{
  "n_layer": 25,
  "norm_eps": 1e-05,
  "optimizer": "muon",
  "lr_head": 0.0111,
  "batch_tokens": 131072
}
MLP neurons of a small language model. Each row is named by its layer, matrix (gate and up: input weights; down: output weights) and neuron, and shows model dimensions 176-271. Each number is 500 + 50 x the weight over its row's rms, rounded and kept within 0 to 999. Numbers have three digits each. A neuron's up and down rows have the sign that makes its largest values positive.
After each neuron's rows, "fires before" lists the tokens most often just after its 100 highest values on Wikipedia text that the model never trained on.

L9.gate37:540504487512515535447494518479496485491483545530516541544454465481423508535549484465501480412596540550537415616558475483473542531498563457561506432500521494483494447515357467501506505471577576456445481507531555455524473505536462604496543528521536476465506526518486479449523430451455495617
L9.up37:602559475522458484471345418514550453519523512576499483489495506338563460501488468477479511470438492419442522506469542566567536505539328448523536620505475516477493495482573529434505505499582525590468525485515521548524598488500496477601495518499445405447426522559496420432548581408547420552
L9.down37:461463487469458414553515512493414435489560522517522359510529517411514575528540538619470592550552463457492544470485371492446537482469556466507540511477467477384556536603438581485491400409512552467519436558538485487462467486482473473561595487557567384458490538467523472494470512541472489544
fires before: " of", ",", " for", ".", " |"

L5.gate236:564452420567492493461603470571518485485498506457593467492546419511394470529462423485599585492610530427528478525431506483543580554556414578501554522401495575441532470564492482529501488655501545546501510518485532506408558460523511440588530528446514558463473387487453553442542473427469488436
L5.up236:560499498558478549511453396531508530523604410434504553429482436488509464552440477481455487492490530433505514564524459510477586433465525600487496463366471414503484489546466536489453537526476422477509558497407516486538489474522532463470518514543547506578467468520521503376583420473509478526
L5.down236:594530412635432479513483546457454514467577524546486494511443501442512438467481442479518558433544481504582454537472481468418515485482491495503470432457537490555545475428526444476536447487509489497506467478536460563450414439438516522546501375415432500530578580470439423546482414516541531545
fires before: "\n", "-", "|"

L5.gate693:567519495466500511569481497530515422431369584471529477552554453493563464548513544612482570510511454502391498427468547440472503500476426516541530556490569525501516499416532466442623539519535498505548491486427570568460626509541545511505515503483493540522493473614455517549492475532515446535
L5.up693:463475520498456344539492486530451515536539454539509596507480545437494435475489510528498466463578489529449455440508562470458527486465433525490434544521502456513545445517515493460505526471479561512502457378535522661500572444535521535483449516531539510489513473487578511627514542580471483543
L5.down693:463504408472512377486460491532480470497548481508512530529541461500507469535509485504567519441536477372440487505480479413447520504546548496440424570563473397589479480420528525586571466488547517485522480484503479476515566424481552531477435452493525480520493421484481503528516520483487585583
fires before: " |", "|", ";"

L13.gate202:527471462521526565548486487496468473515505550496521527400474570422463494493469546458488476480455586429553485505433440515527608449490476570524612427456533526523503507413478552505551485444572460522516448380552467437565494360542550493489514503546546517458513507516457529461504504552532485456
L13.up202:413496457445500530542555484449540408470508477482569470470515451482474591453497463568644415500470504473547543541503482509560435518502510526494550434415487495457516473414457506527530511562423510472520579500460472538550530544445465542432489485490425486473592495589448460545456524505472390522
L13.down202:481529507609453499571454559526491360543567473384461580510498452490590599450415438477546471515556500555571543532451542521588545468591506575578556477412532451446429481500469502539409472511430510507501554523572483533486442452557493482452494425453445527503480432552466482555456557587516400474
fires before: "\n", "-", "|"

L15.gate344:396594521540519432440528438525463498541443421450523519475488506607506536462459485539501492571535437484512472469420580526468552402500567443516524506504500405532499466487551453495554520502465443512503453483536602512537432461558476558448520538467597490503509480526559467498453506544454477464
L15.up344:484539575470441528499446488508551522465483496517503565409490493404631486488488455480542516455485482450417381443405516495592599546476502541490526468496377591480594522485557467511509477583559500532506495520522452510581534547505474585420493430611554605485489473466505490562524548517562604566
L15.down344:526454529606515504450566403523535420500525499445510536475489542511445550379457594469509554461490430509563526379513383529576515539553501516455494520460515501489532512427503532441570516447460496611439438536538506486525573456596467496482528440520450504407502532533519526513432500431583470478
fires before: "-", "\n", " ", "    ", "|"

L9.gate937:466626494480506400576488527476541519499506569541436547424504539477524532527549494496464456525497553539543464448474544475572505484500472491557498563409593442453492503568435545362421611531509524522491454489490418539483593384425472479575473464540529568394521480536473545526491550449537445490
L9.up937:430508487578464529462522481568467519424480558546568633514521519466493571487453546459495603470576459478473513503485488462437467493480543430514556524448449534582337481412538463520490565474449527459463491514564498525409531476491578438485500515511467541461553577449415479513598417420471498499
L9.down937:510586474572533478555536428510479559462516546485487493533503476421485456519501483483486560408499521468427546493504519401467419439531572490570536500455540587593422508483441466516553540491490504518521461414496497526435577492503509440504488557503477427390526458391471561548562443446462492473
fires before: "\n", " Minister", "American"

L9.gate730:575541492455375431443547502517455541472546521555534493482506527532417579499423486558526541559518482464514457521523454600524464475502526417523479536567605398508455470540530479418460548534421521519537491456568470510478474496544563462559501463426498477314552484467519548504495505555481528590
L9.up730:535491471475440566507510514536425433444522531537497581430522395441514532497385530525517539472494544544471492453416455573523471426525474490460491545528517471482487548534585516501448478467452413469544498479590507604458482469525612572566460560462564519484409457445458445618579500468555496522
L9.down730:373465490489505547471542471514551483460463459526447506532524356498518421502520528464484615528439482478561506514460421596597547441589439434533500457529538549512535560447525502407415503499579572537547489464527497477443438513567544400497544474501560495533491525455434570480391493525568514435
fires before: "\n"

L15.gate690:537543524426551569453487548563415478534435466507533459482497376482517412499268646432516518543582511499597585486487589461480504474494575522520484551426510498559576449482603531442508500528518395502527467481504423533538492496477586540526456515444441456461561464529540543435568493459524452529
L15.up690:519518533466483532481443586589536502560524527530549499490431543437537418457492542439471485450460467464544493464522536441493386400564468444519518559473458510507413551509452430470568494465440508539455463389427493450437463513484619408476484479509480536500549503606497404467453596559563460544
L15.down690:434497543572482421455505569426520490526472397483552504507471399504458466522523559534479533463421552492524438559470492489553467456523493463604550457535494461529517506489517503420544461646455419501477494529514444377468385524504493384505572447462426449570455504449451534569428433481523604512
fires before: "\n"

L9.gate934:553448479551393568494512448535512470472459479443448495492495387496442453497416516552437463526482497580468535478491540443515477492536401544507583473471456425545484404461478494546406537505440474501481471407470586471515530522570456537522396592470526504533466505502575472566537419390487577436
L9.up934:501435491463498512468489529442486474466445421479484506465533394465550453402446387507394518526564465513561497489458569461472574459460423521470547604543493480559482517546413477555447529483440465454523536457473511485493511459540453575479442545479608477496575411574536417590447469407435537480
L9.down934:499475518462577505492417443469513514496385428535478538583469523444528440420390393552416554578448453551542500543492537473475551468404483443494533556499574531526464469584528464491492481435428550488558528447440460461514425418569464562462524538469570490396499410553484472565484424513520565440
fires before: "\n"

L16.gate141:473470568528538545530587523537457544549403504464487564436481410552489481433491442437490564548535514495497480531467469567428475519436457499417469466470513478500531597491482466537492526401489487553491513439517519498478495587469525526525473507355498560535467484504462555516542571470485416505
L16.up141:496530428519481491519493465461431564501467475558561462530516518515483582434561508521506537444555537482473478519449383546495490408591545486461449455491549595488456545618577592412547494465524432566560416573536460470524615486430500524551465530493501524453467526511478544422418555468520543530
L16.down141:451595491468538469542492467393508496473500482514472481507520615519539369445548419514599628484508569508511443539488398490485613484576611490411482529594492558428365563441575546471511605468499547555504539375554583506625481529479494416505479521499570496435470441493483440494541433401474577530
fires before: " |", "s", ".", ":"

L9.gate451:574632469512529487489430446491550467486508434389556508515431460516496525504448456473481543516569547543467529511478554478554473543494539527446563411453374532459431461448532385538529570632499458568476577498507458556543518559435520670493531509521486531409558490468448492553448488573634458440
L9.up451:510494443576589490432480437490548395580546444435542507466535504480518412476530481505468459557495507566571505461421571408484514473552492522522431512586526508472455481574474447465385510509443445485566438444586431528496519487494551556443444489501508551526572450513521452449436501499446561566
L9.down451:436579446645470533478552573572499510612541491456626513549465533496460533456521491535437525530511536486405532558452425512600615511410581429474480572642418453563523447568486441548534502458530467511587472531529483482498401422440436544505511553460476511488550511484437534508507508523574537500
fires before: "\n", "===", "The", "$\\"

L5.gate579:488529479477546519516501504579519432544512547493402473430456522493534503496460564491568520472602493502477453405548445475441486539498412472471416509445499552564484431530575494415544424478348544465559463538492480515565539587615504506471534451445540492447506516528547563489439516495465552460
L5.up579:531483522450456551552579570481513540530467536457333449461546447502489572480561557387590440518603542498461458568550395468537547448497477501439462528452492492550498431421582547525524540509469540466480483512538497503559529523515558506522505477405491514445460450506548548587521603475574553480
L5.down579:518477450525574379473529466531483459463556565554502562564436514605490578455486574493524490560643512488492594510469406440493452590552402493422473494624533476477508485567593481507520521448478485552514600423539535424549474450548406458371515524405517583454537574474484564547497519502550511468
fires before: "|", "-", "\n", "|---|", "|---|---|", " —"

L15.gate808:522479492434476451511551598496542502558444450527553470477481487475488480450540438574484568529484544521477528512558543558452575512466481480446434491545506455487397384482488582470433508431442460536463460503533498483585495496464474572478532519412424447490473451597477537500489512515484483559
L15.up808:457556498427511487523442480519442455498502606470534589562460556458493475534554466499592452484493541599486465447496587404502535516527492455531530442440503417504508470486420474478512527431440538475410527522596528536525464439579553422566445457515386505556542482524533528605478631537522506521
L15.down808:467572477455514469491478420521380454533361434451492531561432643510473436446538551487561536508521534468449454466556533537450512491545601485507494518485518460444501420586470481480503474543554560523455484485521494564527539504506552510513463508455466543559495395507419471488567534482533443513
fires before: " |", " of"

L5.gate92:457530483544449445501481466469571527536488557445530446460494490458480489462475458581467568477673499528599443467500514531537468437489424406518518463485518483513535532457500565478447590487504522500489527479556452547583562483452505444546498513544582542431515512532503556467432599523454474554
L5.up92:521513559612431441432446515531555487505376469460476447440516472354523529511492437473458544549561517568492500492565468474500510453578382393560613511489532471456510520511404505547473474504442451482432535433595409476592520502529558471551478571539500461455526521553545529476409472512561593531
L5.down92:546545507581514458437543439539532439509455505430495500479542445511489401436444350478423484522552513522509483463508523446495513455577384468558565466495536531540449494517500442540476502514513490499497529507541470518563494496494550496484528523526463440443481513558467566538434488561506514508
fires before: "\n", "-"

L16.gate57:469483585562576454439385471567488500473564546529473561423489402534552476531553523486549505513461427555477516466452411423578432549528507412494426508538440471599447530440506531407533533424448509535435464507632486477556496579518464534402442479534581509536501513410546497555506536485473520507
L16.up57:510426422525423473529368524478396443516486448535500483489497541473462478543478506514537486518457472505512556466461559471546411626515419471535475515627482585552469484515524492489461548520537549482529449451516486509521480501478447483605502510471393503474507493605452401486584494486416514472
L16.down57:485601431451477441518507364528529494506505432492452530501579512517436540505419498470504499510458399457445554554418470486532481569448484470481519534459439457487515562497414533546492450567493546487537549500467455564502491517479412540539388447505464508514471501525510400485536504546499496484
fires before: " |", ".", " 6", " are"

L13.gate384:435484396437518564505496514557523434578551645480466501564606464492491588454518524460625461491499417493560508478497487557474438517475483515539470475573534546551559518437552553462426512473487381507500556529449473535527518499433526420526527441445569532567495495519500499488542445492498522549
L13.up384:489517454439562463478525460425480429551553512402564548457455584630576482430549421563494541460486510560450521537538493569421594458553516441514527541511512476475481488598540534440554513489479466573490400417510490504517526585482544502444423546567466442503477457503414379554465541450536474587
L13.down384:524485551516487481446548483562453587480440453493490509560462475442547424617481593581527459492452479409460523557386561503511468450562497524463583553456469463453503510487497446572490492443450477473606447497572496520448449548488514496536493429618413520414464541488542466471467508552502512518
fires before: "\n", " as"

L10.gate786:433457512537569440476537571368542549546504544488541437521494492446467461454538393444422618564572429485538389548496446415491492491569464523498560468451503539540423478482398515538487447507524496517550500494495446477499438461512484541554492519525549465480539388568541572516488555557421514513
L10.up786:570549495543556517488467551455511566424450512447453488400571422393476453463445423499436573551584425560490460385474565526567516528475487535467496479527453563579463470420447485484491403509519570463632490459543556600563581545511467548482520532559525560486612605479473458400460499477487545487
L10.down786:543526489600572497499549487429536556492501523542496490458515484480431560439528405464452516507526474494460424468488585400559505469455474432503633451474505551557483558490399499458500470468488574543591439443474536489508515449556520518438553581465521478539522514513500549477477453522478510577
fires before: "\n"

L15.gate508:554421486509538514525428487492494490511532559514470595474515490561517518501452550415582513541673506488441500497499449551527469455472516504464522513508534518491499444496470514531383520496505492535568484506514478509588531446530535431447454543437472539477453509530460478539465497479480454495
L15.up508:552523456626509471605451581493555548448538468620561474465471527511528486517532568476690562450430537491512578550478475461554482573503538506416515502546471517609615524541539413532496510426441443541519550393455446477594442410474511585523465574500518459476536425512496578515509514538455472575
L15.down508:428521573457519453510595565437528511439555533537473491512451464461472457516442490498426507456507451496520491544488504498486438563456450558468488495546461443535502442417466450561511543472401518498519488439514501392525511533406503490455465490450505514474550429456429592660567557457559484473
fires before: "\n", "-"

L5.gate817:503594530527490495587567436521492491588536466525541474488469556496439515484433582537549432422512461475476568498432418551557439533506558588403525496415504447559568493522499537476573569562539534449504482477522434602464511556517502465508574453507512497539547465586492468468453556604438454586
L5.up817:465444532507428475438527493478538519417444511492427401502534456457515480532488491482563535446493551502500549575405521483580462503522582461434509491584554461508408573545504539509600477450544546539478544527558582416567472543498501519447520535448485432445527533465458494524497576537478533451
L5.down817:445485479474592472547548520459538479500527462451504572558462492488434515465491497504522503540553392554512601539448503534511438541517506474494473477431593516538497469520427467517515558574461452460433499467491472517443469488594508458553507482555451468572600540462480583461537509512487470495
fires before: "-", "|", "\n", "(", "|---|---|"

L16.gate827:504558555495522510474566499549540508569554477535455529490487587577396545580550457516516489477572529456459471575542525583539607467504575510463512505545489519401561578480428595438460501506553520561434629525471561429493487560433444498514463525437439596466511506472450611456559495541497442539
L16.up827:492470547526550511533564584477536529558499538500508455532480585510519521524556458600585463528447488495506479522558460507492512427567498432502562581425603445501486507567419516483446476469460551559474404482505548393555391573497529486622516523549535524515522511431453557471600524480530432476
L16.down827:585543465471418628433524422411505532588507510520552442534467461517527514458594450484589549493497445505513495438511511477549505595596529466464425517495487520496505605527452522541463490486492504425567499508478582512601461614484487452487610526459492539504460485492562529528420524412481427519
fires before: " |", " L", " /", "\n", " team", "."

L17.gate656:553478520476490553523539515447562527476557536531514541457574486458517505532569467480434598483478480582445574495592548494502491426404389484462555464435576461539496553464456507422640504424477515472533468374485473538407429521448541469518409554541559438516474476482541579479410511540536449461
L17.up656:542538491495468429452562500471539518494494520503542533445487488503529521621543484498438543475465477449536614633537475500519622497513509503482547539481580498501471422399517536481540418615628557449475432520528471553441414537478494480517507535480520460549507560562456478394441538483475535503
L17.down656:484432499483483546598550586414555475463456621514578426535432491514564515536541538412435509500553394559504525531544539485469407462517554579579529541573559472555510400521388460599515529439510470537498489444430438510524462417460591457443475539466561557461451509486503634489496556500499503510
fires before: " |", ",", " /", "\n", "st"

L9.gate373:607536429464585562487467524389587486487506547452516543486441508540516501521453505509507558511570418487565560550552516473426485564508558446504421476419497426506435507440539540406509512523485453427576455472565534520485522527427560450540508422546513501488490457510480544357493489536590490495
L9.up373:538590359521498509520503516523544512506527599614594504499537453497536545516616445604519455514587445388542575598518482563495437534495624429514485547492558509444467497455478529573464461477544497403565547505451515497568508511527521433500478471579475462613467507511518430517465494514438517549
L9.down373:479437489488559547572494559475505490525534524543559505590446444557608468567551571485420460489464450391535605510482475425441471426528582436598502478467576523559516521553555542476495603589496528577493451447529447527528535469509532498571447436457508399548535500469464521421491485547483524552
fires before: ",", "\n"

L10.gate796:434555515516456443465457505497447506504429464513490479593454483492476485441495495470482552497479508501554467557476493506618531454429539528477513501459614583461453481467580468587517537489593460517556579496619558448561589475552516499540491472516490529395549471556416555511491501534543491473
L10.up796:522456595460511558457471543531439423497496512448499488454416399551503475479555487557519476553483503475456551456560551531492438513462461552493535548498529460551467430531451501480506517496468539483540562439548562516490526471492590542480463439438500499497599459546479472523506500492496449464
L10.down796:536505454504476541444398553381585586458446437508518439509521521476475482492539436484409461429435474517499517497474505473510548484480485451490590496489557504481628576528457511515513503514441474467504566524458357462459433509543448485482519500500507459438499450377441547501469444470450505544
fires before: "\n"

L15.gate698:550466527520534503527580446557444455482526531472567520454518488508567497534414547484514446480576556460523521505591480634524512464531602539445493473486543443638427504520481430471471428527568572528428466537452521498390537417475517477535513518388518468466488466493480488586495431492496492572
L15.up698:530581501538525481536508422557562435537468517504505506421533522489496485493437490552512491546566481526610584465449516541493445502456418462446511515565487463529474521590477517548523559559457514521519545477527562550468490485507483516413580420469558546553519465503542495456478494495543588508
L15.down698:500576440526471506397521541509459495472551596415557487529505491597572540485502479475512474436461442589498582575510564521481462474503490469424524528593534402600477492519528440559535505547534534440524526575495452461509463455545506454431505501495446568623544550467588613487496555406439524408
fires before: "-", "\n", "|"

L5.gate50:502536562514449509500470508459450487528497507500554531454475500513481559584484458540491576417445623540537470380510457496489564508463532456605533561469479478549499470488374435387448543450536443494515501542492550542545551464487515585531536482399482504478502477537495603499453434529506432460
L5.up50:580502497581494527553506493500473408583506468495502470479410476554501530441460501512551434477509464419461523561464477429532455449488562465473516491517499509420600486455502558490528476548497458514530510501493565489566488520560484459509541491445538545445491473531527480557566499462504430482
L5.down50:538447419486489471542545462441480530471407488451583544486417469560521517539553576528504430522565395446475520541491543463487466368498491492475417416551469496521490433552490555558569512473535408539561619442567412453504557505474441516498402474475570555446528525501467516472540464400516442445
fires before: "\n", "|", "-"

L5.gate805:536431419444503550514506512511542519544475439477555552547478415499523438462476500484416564518468492483435408483568477509515495502583420426549571521446470467476463549453438514474496374581647490499612451435557481513414568597407467458593549419538529528535497504458512541545484469527542566521
L5.up805:517559446423522475501521594479426449556369600526442453424466527513479365479550456508524480519460582465507471511498491536461452545555550540485438569431620514475530561539629460531513521475461422568514539519539467462426473460579542510475495518478426479411519524467472504480535554509457534554
L5.down805:479532564415553507447429611475475441549386537500474463582419505446528450530568405404540431568465529488562632546512584497495437512510559604562418462413402560471519530418514411496604537555449645538618500495504440458468569510479500461418473451449522466457524574572537547413511534477499509435
fires before: "-", "==", "\n", "|", "The", "==="

L5.gate722:513513520526518503463466521557580423519544438471465434461502432560508461535466570503455491395525542558499480479529535558613609542460462572516531403500497490550521442511433507516560579491504503542525518514497519560536562422483492483508483500456558453462461461566426476442444489531498494482
L5.up722:503489529645504505514480536545430512512558482507482453512502467403589513576479512531517471554600486516497543436484519423541540500512496526456543500487467405529416541510495483433537525556399488482483507450539461474502466417580482414506490430392483509429498575541475525514498480527443496522
L5.down722:523565525507611521425516460496557483546517392492539502543521519558484515397478412520468526477578480596530382515379552577514640524485487549497501446524501507472475401554458396495483574427399510584515504510438448513466563458470457499478482511387514504453497428484505441515438455463510446458
fires before: "\n", "-"

L15.gate734:461377539404442560435546431473503400428463512486426501427507558392524528489492424525446523484490516456501558517536510487499484548457497539488473460528491415485456545575591466494491486509498506524460467443555478524513478497547477557453523537467494515498468477495544456374439539548525431492
L15.up734:531520571547458585489538458486520531510542553545531522485509447572449523515459538509479436504508528462385530469506477540501489473519511464476514511518515511561524505582506501599460455513467472464515566472466494486506670368524427381513456539508455504529451434520492507477512533504559487572
L15.down734:375552551597449577514539537579563563525476479451512508544441483572566529501465555473446497498515488482508565473471439534479569485499570510489614484586590490550501495534479493514516488491499557480461548517403445519531532448522486466526517380590558451525539483452480485579591473576545393402
fires before: "-", "\n", " of"

L9.gate488:464559410453501581519516523497388499557566555554538406498481466475430553518474502451422500518444542494517473475552572493498473530468587528563510503538465511493570524460371494473504464490439435483495497478472560492484495498482474557452450455548551495513567512569460485565534443516559430463
L9.up488:567424476606527524504505528473595501551505525453526513489415453560510520433495497523492499488508458495487477481495557536399589424486455434612432485533545563548548600401439556536486526490494476526483567509486465403603495537470575533566456550534548496441460501556472516431492537496454546482
L9.down488:583488517461501537513352560500441529490503499508475504464437500547532413479536541466554470566513497423550537553444441581477473563548515423496500454534534497465534441476510606477507442558382474491573451445477552566565537591477444441511537565505416499523467469469390479548486559489470470592
fires before: ",", ".", " and", " in", "\n", " for"

L17.gate540:510520556443489468491495471563510390545412468548513550550408494628499563557433453530520432464472509511463466541499562511567581515507428493488519514386522550568460420412514549525510527446452572459499512474491559521439609559440455583501563553452573589439551527487483440498484475515549455563
L17.up540:460512440524445544623503495547531445490523588451510496495489591532530507533496486437409536524602494531482553538418483513532451461530437400468522502577427435512501468486482442416431468404410513500448461487453488509473496463435398500518521482467447555518481420514455547493399538425515552486
L17.down540:432563459492474539491484501509546576625395460555554552534518563500471538481565490530442480549524472465516443518552470494480520472444545502527467501434536499553490476569432512463516536504468531587538543512516535449449485473532591506452577451484476496385535410454391596532472398538575503505
fires before: "\n", " |", " \""

L10.gate262:500503560534512590476538497505500493355480466493465500437480416456574459497472565541516528548470436560425500558554539532560489516386451518516515498486487493507502472452505509492448547551556522502506510499553495490493490516492589472517475562501580592500523484543405441503523535532503551555
L10.up262:469556549495434548541523467460451456549638423579482414558490515485562505473476497499436498530548538490534481413515497500440554499428464482567526449448457530444452571437455466460467525431543595487440572543487486479439365378437489469503449508380519529452498503509437434518546483557503490473
L10.down262:463459441526525607468420470580473510466404557447535491607568579445448505430414504502498519526500451529418527547456535484498530510418529503514544489561524518501497434454493512485491508564569433474458459480597498575532508583452533462512446484553473559492513479502444487528536565495478532441
fires before: "\n"

L9.gate284:436404446487489488450568439517458429572423449494595435560534499488445547535493463530507475534546470433518420458444606565524424577407462550559516428498455526491540498584414504489459421564533488515537527537542463476498528499531490453488589473482465472538515538442517485469431390535537481528
L9.up284:517553506436459508493519413528449537447484537463549490534522567475464543470505484545544468486499511521529463471334398503435528465374439523492448398414512521491444437464565513464491519451540451591511412541493532481512497517479496432415534513461530477501517531474494498503476510478466404515
L9.down284:516543505561498473452535555531519462516498466534564520570395573555456549441500462565580464510524511480500590500485472511493565481497469503465446469566461478461498600515565462543470558477450523643530610523562583477563527464510473529471592487478373471457496526567542411457471567587586453499
fires before: "\n", "|", "-", "$\\"

L10.gate875:659417507468484567450533585471560555413449477470489449438593468449510395539621449443384503471454385513494456479514447469523491497451479558401497431477475517551471501478522460455471576529540519458473457481534497506436477413449478459431490592472536563443534489509453543423542494543483542433
L10.up875:515550510478452505417447557462505497560602393579496600502416432529479479504579490483412460502563445527483432495508465631477561618501428492529483571611518520521453439486509454488575490458506568372443471506519537506520533547500554620522497584464541488527548468519418458599427480497539526468
L10.down875:464481408566587414491501474530407447459468578507542441502478453491564587460495343393490486541422516529541423605529453514363477557547478525485524486438450502479488520525479384472524502495482459475534534515617475523483473470442497501514402427508447455479562483529468558449611494469493476473
fires before: "\n"

L10.gate850:539420472497469554523487529465489502434449550545553486511540455525517488430402597549468508431521453618507595427544507422534599364461514563608526558463573452613570448487417506481493573591531538539543500550464519517502532459451473452475537574538575476442545435601514549503533555529486456476
L10.up850:551424505551462555520388424476462486491406551553531548452482512577581531427497538451475515513567441606421579549545539393492546470522397477514402538471523451473515542496473421454430683514493544452573496490478459489414562476466480500512578566472582373435424515519548555514493495542530477528
L10.down850:473453387464512566457520527482514477423493530533519488441424531558508581551444502478536482417576423490402552476619484461486515460529498458597485558444611496569609418518494441487562554537547575420518452440533557582535542452496482530551541526432557490455494419475534509518426533423511426587
fires before: "\n", "|"

L13.gate153:513491518501414486518413522532445544552479457483501590510483503549516503458576534507438484513516479477494498485555452515341479455494527509505487536509501526519441570531478421557503451469406544443492496538505452498543464387441485491519582451472487448473453490511475369579513417507485490433
L13.up153:443528505476435558498526518516551572500513467500521504477470460494531603490504473510518509513456491489470493447593463548558506458428522590664530566414502491496336452323515525547533546466459452524576411566614476447434503448489487459571456530500486452472528573592415459576528499432539386569
L13.down153:464412478428524470548489516442441486498480568464495633512460623571501487533555475432505562519477389438498492466481489512401409497491447399492497529453527520504647560583584414484491519598505546469442532530398443471572556459436548414487523476489513471424523535438464470431473502559487594531
fires before: " |", "\n", ",", " (", "\""

L6.gate514:613574535541473527397527595489546449551487521475418504559510465449563417536446364427436472519537556614509428596486482498519511478536468488497578427452569545446521455462489506503506536469491466480484505592544473419503499559536518493576508543575490473369551560445444512500469545441533571479
L6.up514:472493514493425495488613547541463448589471460480468495547536505452578416548448466475510464553577538500554425523627475409529453564523466486434571388475486507583586437527531561514451584530483460512583465485493475460431540473548497459552481535504565436380457549433485502566412479483481592441
L6.down514:439448477529524411435584403537476496473514444504424357547396528552523436444534434496460455432501561471563472499569467469496512482482470477462576482532529471495513428562513538479374517471521558501516477395502551466550423497536454524448491455449502496460356544484465415501419554569432475563
fires before: "\n"

L16.gate236:403486481405568532464481451554472437479526470501476471508419533495467496488547462477449498525482444529447478548440491465557540515450480495531472428447546493560548538513511504495459486532561430485564565522495504407495505485494523521510409436495484476447505457586528408548515400371541512436
L16.up236:547459536534444485515500458613507468552439585467413517427404518512448512449574420509418473598485516490506448543494537523500449470473541519548515518625533531621428571476578487477468526498585556428471423551474479465538570509458448536565465523504524631480440450455481566435475494547453537498
L16.down236:453512476545529515484465395492481465546472511512504466528479547580523599473514443482487570442441520464492521557546451519341575523543476492486434469479511428458553505518477468437552468531504555489565524597473552556453586469465461581484489477481468523474511361453498545543494455538484513568
fires before: "-", "\n"

L13.gate832:462473526449521525426475485539542510512538453422429458547426516548509584531580509430486516523428528521530524475483589508452486557391461523404565467506438467504456439445526525508493449517534490537542493403464552553515524442449505554493561474475469456480479435534507544483471481446510447470
L13.up832:587547468533476471408520435485441498484538515535532578424465532553494453565400426506454484557516582481567462536476449501478589476523447487464507529486518450535439477564533488501437476566452490523553460489491496475522586454501400592471486547587471433401555547536437489482547465509550542574
L13.down832:580506485531483501551526507538520562456577454549546589571483582408473435559549453547398504521574514399485542509536467485457550398587511463509584470518555528538498511504447545545502456476457404406511458465472431585475548476546498538485510508392426483495490527516538439527512451525516573489
fires before: "-", "\n"

L5.gate439:487485490489467427504481590489500518515379451537525454520409437510553423456527407422430482474484547421575508568483523513561570527549516482509478510385558509490487558491496467525590520479505470500522451480502562479486547558535600469529552538541447507391560429445468552493442468611459551483
L5.up439:529457572558459516527527515414522505534454555381534490440536485511573404467513515466423556524505557517525467536504421532445435549424413504552553524630490387424499526402468594500517508503420537480458556502504477577511476509549407492516422435428474478473508481502482548469403392471535492521
L5.down439:500484478558396487471389562489597475533489503476484433478552473537614504466481445479468493480464509457477473469432503485526508500566510504509548497451543484551477526434421560468511488481485595485512539418576564543448495499498525472545518455505470505399485508439486517442451492529505530503
fires before: "\n", "-"

L10.gate698:514540520467620538371441502594495503455524493465591482537458450538466464610524571505417514500549444446541391504413550476495557492478522573480460603504562460496488424439425503419588519452493537510537505539510436414500457457450456490450438544383520561473601497591449529418548511553450534455
L10.up698:472534553523535526442542523490531526499502522580466396474604446350473516522464484555376611405591491478532563470568471487506488529519512539453555485446498482537556473525482530543398496474577482439523527506453529534545551408537527530498565501466558495526525448545471503525515491521488589503
L10.down698:494469512519491546574514513501511453536477512469513551560425479485514514464577471448488414464468533477389545483344481463515488476468541473550550552548617519498501463515537519510562529476390492517516591478464483434478515589537445515598557442497389551535484556497452529477508606507447555511
fires before: "\n"